{
  "positions": "rope",
  "qk_norm": false,
  "bias": "none",
  "tie_embeddings": false,
  "init_std_up": 0.0493,
  "lr_head": 0.004,
  "steps": 5635,
  "dataset": "wikipedia_en"
}
MLP neurons of a small language model. Each row is named by its layer, matrix (gate and up: input weights) and neuron, and shows model dimensions 16-143. Each number is 200 + 40 x the weight over its row's rms, rounded and kept within 0 to 999. A neuron's up and down rows have the sign that makes its largest values positive.
After each neuron's rows, "fires in" lists the words (lower case) most often at its 100 highest values on Wikipedia text that the model never trained on.

L4.gate707,192,260,137,185,160,176,221,252,133,148,172,288,145,177,257,151,237,112,154,187,178,190,172,199,186,178,224,192,257,194,218,131,191,231,203,202,211,240,251,170,233,188,249,240,125,125,212,229,240,187,224,185,125,144,125,187,244,210,223,208,229,198,228,252,148,237,192,196,178,204,209,180,202,262,250,131,230,190,209,197,147,208,192,175,166,311,280,160,184,171,187,210,143,126,160,218,164,254,221,195,218,221,194,216,155,222,212,237,206,148,207,167,202,115,244,221,243,245,240,196,235,165,181,119,145,210,253,169
L4.up707,145,233,131,156,103,215,183,186,176,127,161,248,140,179,212,173,231,147,164,175,126,207,213,202,192,203,215,212,306,164,214,158,131,157,156,183,214,180,213,216,221,219,194,233,168,134,249,169,263,166,206,162,193,185,155,214,285,187,206,179,274,287,178,206,189,189,177,260,196,214,215,208,216,208,262,152,297,148,199,235,132,187,239,170,186,212,247,253,191,205,245,194,177,113,203,150,198,235,114,175,213,220,142,136,240,192,180,125,241,168,227,162,168,187,278,207,206,167,208,230,221,134,229,143,124,223,278,179
fires in: "green", "be", "bef", "where", "before"

L7.gate857,293,160,273,215,183,169,155,214,240,179,168,199,206,203,183,199,189,190,205,262,254,220,214,249,174,182,226,226,177,208,185,179,157,148,197,253,207,202,231,248,126,216,217,249,163,210,271,211,180,212,230,164,242,222,188,152,119,176,208,244,218,201,212,184,202,223,265,248,137,160,199,230,190,227,218,226,161,178,162,256,183,203,133,262,210,220,163,151,227,234,209,147,221,211,211,112,293,221,236,229,216,203,252,181,161,179,236,348,275,247,251,165,178,134,231,141,246,227,219,137,233,249,226,257,210,223,173,315
L7.up857,239,240,256,132,251,150,235,180,204,234,223,179,194,141,181,246,158,252,221,154,252,138,193,250,200,191,246,194,116,225,211,219,261,196,195,184,177,201,136,212,146,243,240,241,193,234,240,203,120,220,170,251,203,185,232,151,208,140,234,213,190,233,204,181,216,230,232,208,145,239,215,171,202,166,190,218,198,194,182,193,248,191,104,199,213,233,176,183,254,134,181,201,160,147,149,179,182,191,206,201,239,181,182,157,233,174,241,253,203,183,305,269,267,282,219,148,269,205,157,167,219,219,173,70,183,247,147,176
fires in: "most", "became", "very", "received"

L4.gate674,186,198,209,227,151,295,145,151,200,175,184,143,264,162,162,213,143,250,149,157,201,210,192,180,174,253,159,219,210,336,202,217,207,180,154,197,217,198,155,204,259,218,184,238,198,242,108,242,178,198,220,253,148,228,197,147,210,210,176,243,201,220,185,261,238,141,237,106,211,211,192,233,169,200,171,171,195,214,216,156,218,165,174,220,296,192,182,233,186,226,182,190,164,185,261,212,126,142,167,239,213,178,168,158,199,174,241,213,204,157,168,138,287,182,187,256,177,176,206,181,192,166,267,145,157,212,234,168
L4.up674,225,114,190,185,183,222,207,255,226,200,204,144,215,245,192,161,208,240,115,131,198,216,168,253,222,171,216,229,219,159,171,285,178,242,214,191,183,144,190,246,269,215,212,220,190,201,189,267,145,220,277,233,158,172,164,184,168,208,152,234,208,136,182,196,201,157,237,243,123,207,218,213,175,238,252,210,208,229,210,224,222,182,177,183,221,252,133,236,181,250,138,223,169,192,219,169,205,190,212,237,184,210,311,136,196,215,198,158,183,175,263,208,147,197,241,149,209,162,213,253,215,260,259,148,177,234,207,160
fires in: "office", "off", "on", "officer", "in"

L7.gate312,195,179,215,170,185,176,124,255,256,211,134,188,223,243,182,236,213,198,199,210,212,200,179,195,245,193,198,144,196,235,178,249,241,246,174,201,190,237,189,239,273,254,192,223,226,175,195,173,170,269,229,214,145,162,236,199,246,156,154,162,255,212,296,174,194,116,229,220,242,280,204,217,230,127,220,265,165,184,158,146,193,187,205,261,153,203,162,230,168,261,225,137,159,280,237,157,203,171,187,149,201,238,254,215,195,206,213,212,132,194,224,218,191,203,118,221,218,237,284,231,186,218,172,306,230,224,158,255
L7.up312,224,167,152,222,196,142,155,141,194,239,185,175,176,196,240,191,224,216,194,203,167,223,207,191,209,202,266,144,186,234,115,264,177,194,132,219,136,248,119,212,255,144,213,174,227,163,250,153,236,212,229,197,152,109,217,218,180,178,209,202,124,216,180,154,223,249,149,248,154,212,153,194,201,215,177,204,167,291,74,189,186,243,255,198,252,211,173,173,198,224,230,209,116,211,227,175,195,90,166,138,206,140,206,260,189,174,163,241,190,280,92,208,231,270,229,196,204,224,147,216,156,232,159,179,253,198,169,178
fires in: "however", "several", "very", "well"

L4.gate824,189,216,164,216,191,182,205,134,268,234,191,260,186,260,205,222,261,215,204,251,183,148,250,189,145,198,201,248,220,116,130,231,175,254,226,181,247,210,268,245,189,183,141,80,225,207,221,235,173,209,192,249,124,229,237,214,225,201,176,281,183,264,171,120,177,187,210,192,169,201,221,194,177,248,193,195,170,165,176,205,245,134,194,181,194,203,249,240,138,229,147,263,249,178,227,120,205,180,225,163,152,195,173,209,274,154,188,200,277,256,153,192,153,232,233,130,204,220,220,220,272,148,228,153,227,201,156,231
L4.up824,159,154,202,244,190,193,216,202,257,178,191,205,193,249,284,124,211,209,213,170,191,156,144,182,67,217,185,199,248,165,221,172,156,272,152,139,199,246,279,327,189,146,221,220,224,315,133,240,187,229,199,259,155,253,157,199,227,201,102,209,215,210,154,215,187,196,221,203,220,236,186,175,203,216,187,144,247,189,193,204,204,204,141,195,198,217,208,244,222,273,227,257,225,219,228,200,197,162,145,159,218,163,144,163,284,161,199,261,181,186,184,225,223,187,241,76,112,142,230,239,206,178,250,206,196,245,165,237
fires in: "be", "been", "being", "before", "are", "became"

L6.gate415,135,199,169,210,226,172,161,199,215,143,204,175,241,190,192,140,221,248,180,118,296,268,235,241,161,218,189,163,262,197,313,172,252,187,171,197,157,185,241,206,241,206,209,214,239,181,207,149,207,223,265,174,203,204,196,208,215,151,195,255,185,175,183,294,173,121,238,237,185,163,194,219,160,142,220,189,247,160,212,132,231,142,227,288,199,170,116,157,141,199,120,214,127,143,186,216,152,139,197,241,205,132,200,196,201,210,210,132,209,167,275,180,185,212,208,176,235,227,281,237,192,180,228,201,157,236,213,277
L6.up415,170,215,265,238,155,161,201,238,201,149,249,156,223,116,277,225,196,239,124,193,212,199,221,245,196,172,192,157,224,244,197,288,260,241,212,157,218,195,287,203,203,214,259,250,214,133,258,234,209,228,237,116,199,219,192,223,164,192,262,191,234,172,154,134,196,149,184,250,230,175,178,165,179,206,255,215,234,285,225,214,142,216,133,213,220,215,203,198,161,158,161,198,213,185,256,220,231,161,243,242,129,134,171,225,234,188,265,216,175,159,185,188,149,213,222,263,253,199,177,195,299,224,225,147,166,196,195,174
fires in: "he", "she"

L7.gate578,210,205,276,181,191,236,205,215,214,211,187,179,184,231,209,185,91,214,188,177,194,242,146,187,230,181,229,138,280,144,229,233,177,228,116,231,213,227,199,206,166,161,152,186,184,200,204,130,211,174,185,183,197,133,191,263,110,166,257,250,206,212,187,235,189,214,151,206,189,203,235,265,195,239,178,144,246,147,223,169,272,147,172,209,145,222,205,240,275,241,88,185,185,190,215,188,165,222,234,210,123,195,255,176,158,216,104,212,132,120,206,130,157,155,197,148,210,206,169,257,240,253,187,197,154,236,192,158
L7.up578,183,217,285,189,170,269,218,172,193,163,252,162,141,126,217,178,156,274,189,183,241,167,244,244,242,197,254,191,201,251,236,214,209,203,246,164,162,141,172,203,140,192,132,248,174,219,240,149,246,120,132,160,194,211,166,200,180,155,268,209,189,233,217,174,139,221,258,203,164,133,225,233,161,218,285,149,232,249,233,184,162,163,154,139,216,161,161,154,235,232,170,185,210,176,250,178,188,136,232,158,212,234,172,247,258,206,158,249,262,181,157,179,216,177,188,201,153,122,205,229,206,141,191,271,147,204,142,179
fires in: "as", "to", "entered", "and", "1"

L7.gate629,177,140,218,217,232,200,217,221,182,189,151,181,257,192,272,175,114,224,205,178,283,176,277,163,168,211,187,202,215,191,254,241,151,169,108,151,218,212,209,127,266,192,202,191,180,153,167,201,201,302,218,147,205,212,198,188,186,122,179,216,134,224,177,240,219,133,189,258,185,295,268,168,100,204,212,204,222,133,173,218,190,193,178,224,217,191,221,263,202,253,167,208,219,147,175,204,164,154,269,180,146,144,211,150,234,220,199,100,230,165,166,248,250,221,200,221,260,211,208,222,231,269,264,242,155,181,175,179
L7.up629,157,215,190,204,204,196,174,191,176,155,209,213,189,192,171,242,127,213,122,203,173,157,256,177,163,185,148,162,181,144,241,151,238,212,282,235,215,276,228,218,186,216,215,198,264,186,231,134,204,273,152,180,222,215,185,242,192,294,222,171,168,165,153,309,182,121,259,205,173,253,225,207,249,158,258,148,206,260,238,197,224,201,224,225,182,183,141,210,248,204,205,195,140,160,257,205,191,119,149,150,271,209,210,143,149,103,178,184,232,127,209,262,186,192,150,189,210,106,205,218,241,175,183,181,152,275,176,233
fires in: "he", "a", "his", "to", "graduated", "and"

L6.gate256,187,279,220,172,167,283,168,174,178,255,169,117,240,206,224,146,180,175,179,218,205,209,196,219,223,279,168,210,191,143,131,151,169,153,121,228,216,310,190,200,176,143,224,316,145,225,179,228,164,244,217,201,258,193,232,189,234,196,175,209,232,216,159,108,229,189,187,196,203,140,221,236,157,215,189,196,149,211,189,231,166,131,220,187,194,210,160,221,226,152,124,235,191,195,202,135,270,202,209,226,174,230,298,216,170,244,125,292,176,241,178,174,214,245,170,242,176,250,188,240,243,148,168,254,247,189,210,255
L6.up256,165,155,169,220,176,217,202,204,208,266,261,222,200,210,219,134,178,130,180,209,187,148,166,159,193,200,176,221,166,233,196,267,176,187,233,268,163,160,171,198,228,168,227,171,261,170,169,141,228,201,179,287,195,199,202,240,148,163,168,200,208,146,112,223,331,164,175,185,271,237,217,275,148,210,211,212,158,188,158,212,229,146,172,180,215,252,243,179,202,232,198,268,203,253,175,213,160,103,226,260,164,177,242,234,184,226,184,270,224,231,184,205,204,175,207,214,174,200,197,200,125,232,265,143,171,194,217,203
fires in: "because", "style", "staff", "across", "climate", "criminal"

L7.gate860,211,251,248,179,162,230,191,220,198,167,231,114,211,201,161,222,248,178,180,289,212,117,190,198,191,141,279,202,217,225,224,157,234,199,247,235,216,213,240,218,179,176,245,254,261,137,265,233,251,186,258,197,167,241,202,203,186,149,133,232,175,173,198,178,246,146,164,236,137,218,132,185,290,243,228,156,196,181,207,194,163,220,208,131,237,240,181,183,242,161,224,189,261,196,183,124,228,186,270,212,178,258,196,191,159,168,157,186,258,128,227,192,264,234,282,202,197,202,216,267,237,207,154,167,206,117,156,211
L7.up860,219,235,167,65,244,213,198,182,136,131,207,210,189,194,148,127,181,137,191,172,112,165,198,227,267,241,266,180,200,195,227,212,170,154,193,140,176,271,239,181,160,165,252,199,211,148,155,253,160,210,247,195,227,163,210,232,177,214,197,168,214,261,183,221,212,191,162,229,228,291,183,163,247,194,188,150,210,144,122,227,141,217,131,158,228,125,186,241,235,286,262,246,173,184,225,218,193,197,163,182,176,229,188,176,251,180,173,213,234,208,253,189,246,220,169,216,215,239,200,199,171,215,173,183,206,179,167,195
fires in: "also", "only", "often"

L4.gate804,205,233,194,138,184,196,195,171,269,235,181,236,202,225,229,119,174,121,196,178,236,256,224,210,192,145,166,157,209,218,241,144,218,173,118,147,249,223,171,179,234,206,197,195,244,224,182,185,176,232,114,196,240,169,231,120,211,141,230,262,184,202,164,192,123,154,239,129,158,180,171,149,261,195,223,156,304,206,197,223,179,249,202,157,307,221,211,175,244,131,210,206,200,183,268,201,178,261,168,171,220,230,172,280,129,122,144,235,223,184,217,190,192,204,197,291,266,201,210,174,221,246,173,222,186,142,226,265
L4.up804,187,224,224,128,207,245,212,132,208,187,240,132,145,137,181,206,152,162,227,235,183,157,244,261,204,229,71,218,215,207,232,246,211,176,287,150,197,328,184,228,126,234,290,232,195,250,270,166,208,213,167,178,147,206,167,212,167,240,171,249,213,205,241,193,176,259,211,170,202,175,214,201,194,162,249,188,205,177,195,199,81,190,172,188,242,217,213,229,201,166,241,205,189,192,213,172,163,241,206,264,175,270,156,210,186,228,220,174,247,199,199,142,239,131,89,161,215,170,202,183,216,250,155,214,130,213,180,192
fires in: "men", "women", "ten", "census", "population", "must"

L8.gate843,211,170,223,263,182,159,184,275,243,185,192,101,213,176,236,228,186,243,210,224,201,151,138,208,169,198,233,241,229,182,190,160,165,270,222,250,178,247,272,191,139,178,219,186,204,128,212,209,225,181,138,208,126,224,169,233,153,150,155,165,178,236,266,187,198,263,217,193,190,157,196,185,140,215,174,167,237,231,161,143,209,162,160,156,140,218,230,203,211,194,221,177,116,214,237,119,264,200,216,240,150,268,175,209,266,189,152,206,184,227,209,163,215,168,167,227,247,290,105,202,241,217,189,177,224,208,164,209
L8.up843,182,149,239,180,199,145,157,187,259,185,223,190,276,165,160,183,160,248,215,135,155,148,143,139,172,246,292,137,172,171,185,183,160,232,247,236,115,237,213,177,178,169,159,166,247,193,230,156,202,236,143,268,205,153,224,202,213,188,161,211,232,241,196,150,210,275,197,188,211,104,207,228,173,161,179,176,259,203,227,173,135,188,222,218,233,180,202,259,206,214,226,225,210,224,213,149,268,217,247,259,195,201,144,193,258,167,224,193,206,199,187,129,156,149,157,173,200,273,160,235,236,196,239,154,221,132,214,177
fires in: "most", "more", "very", "well", "coast", "first"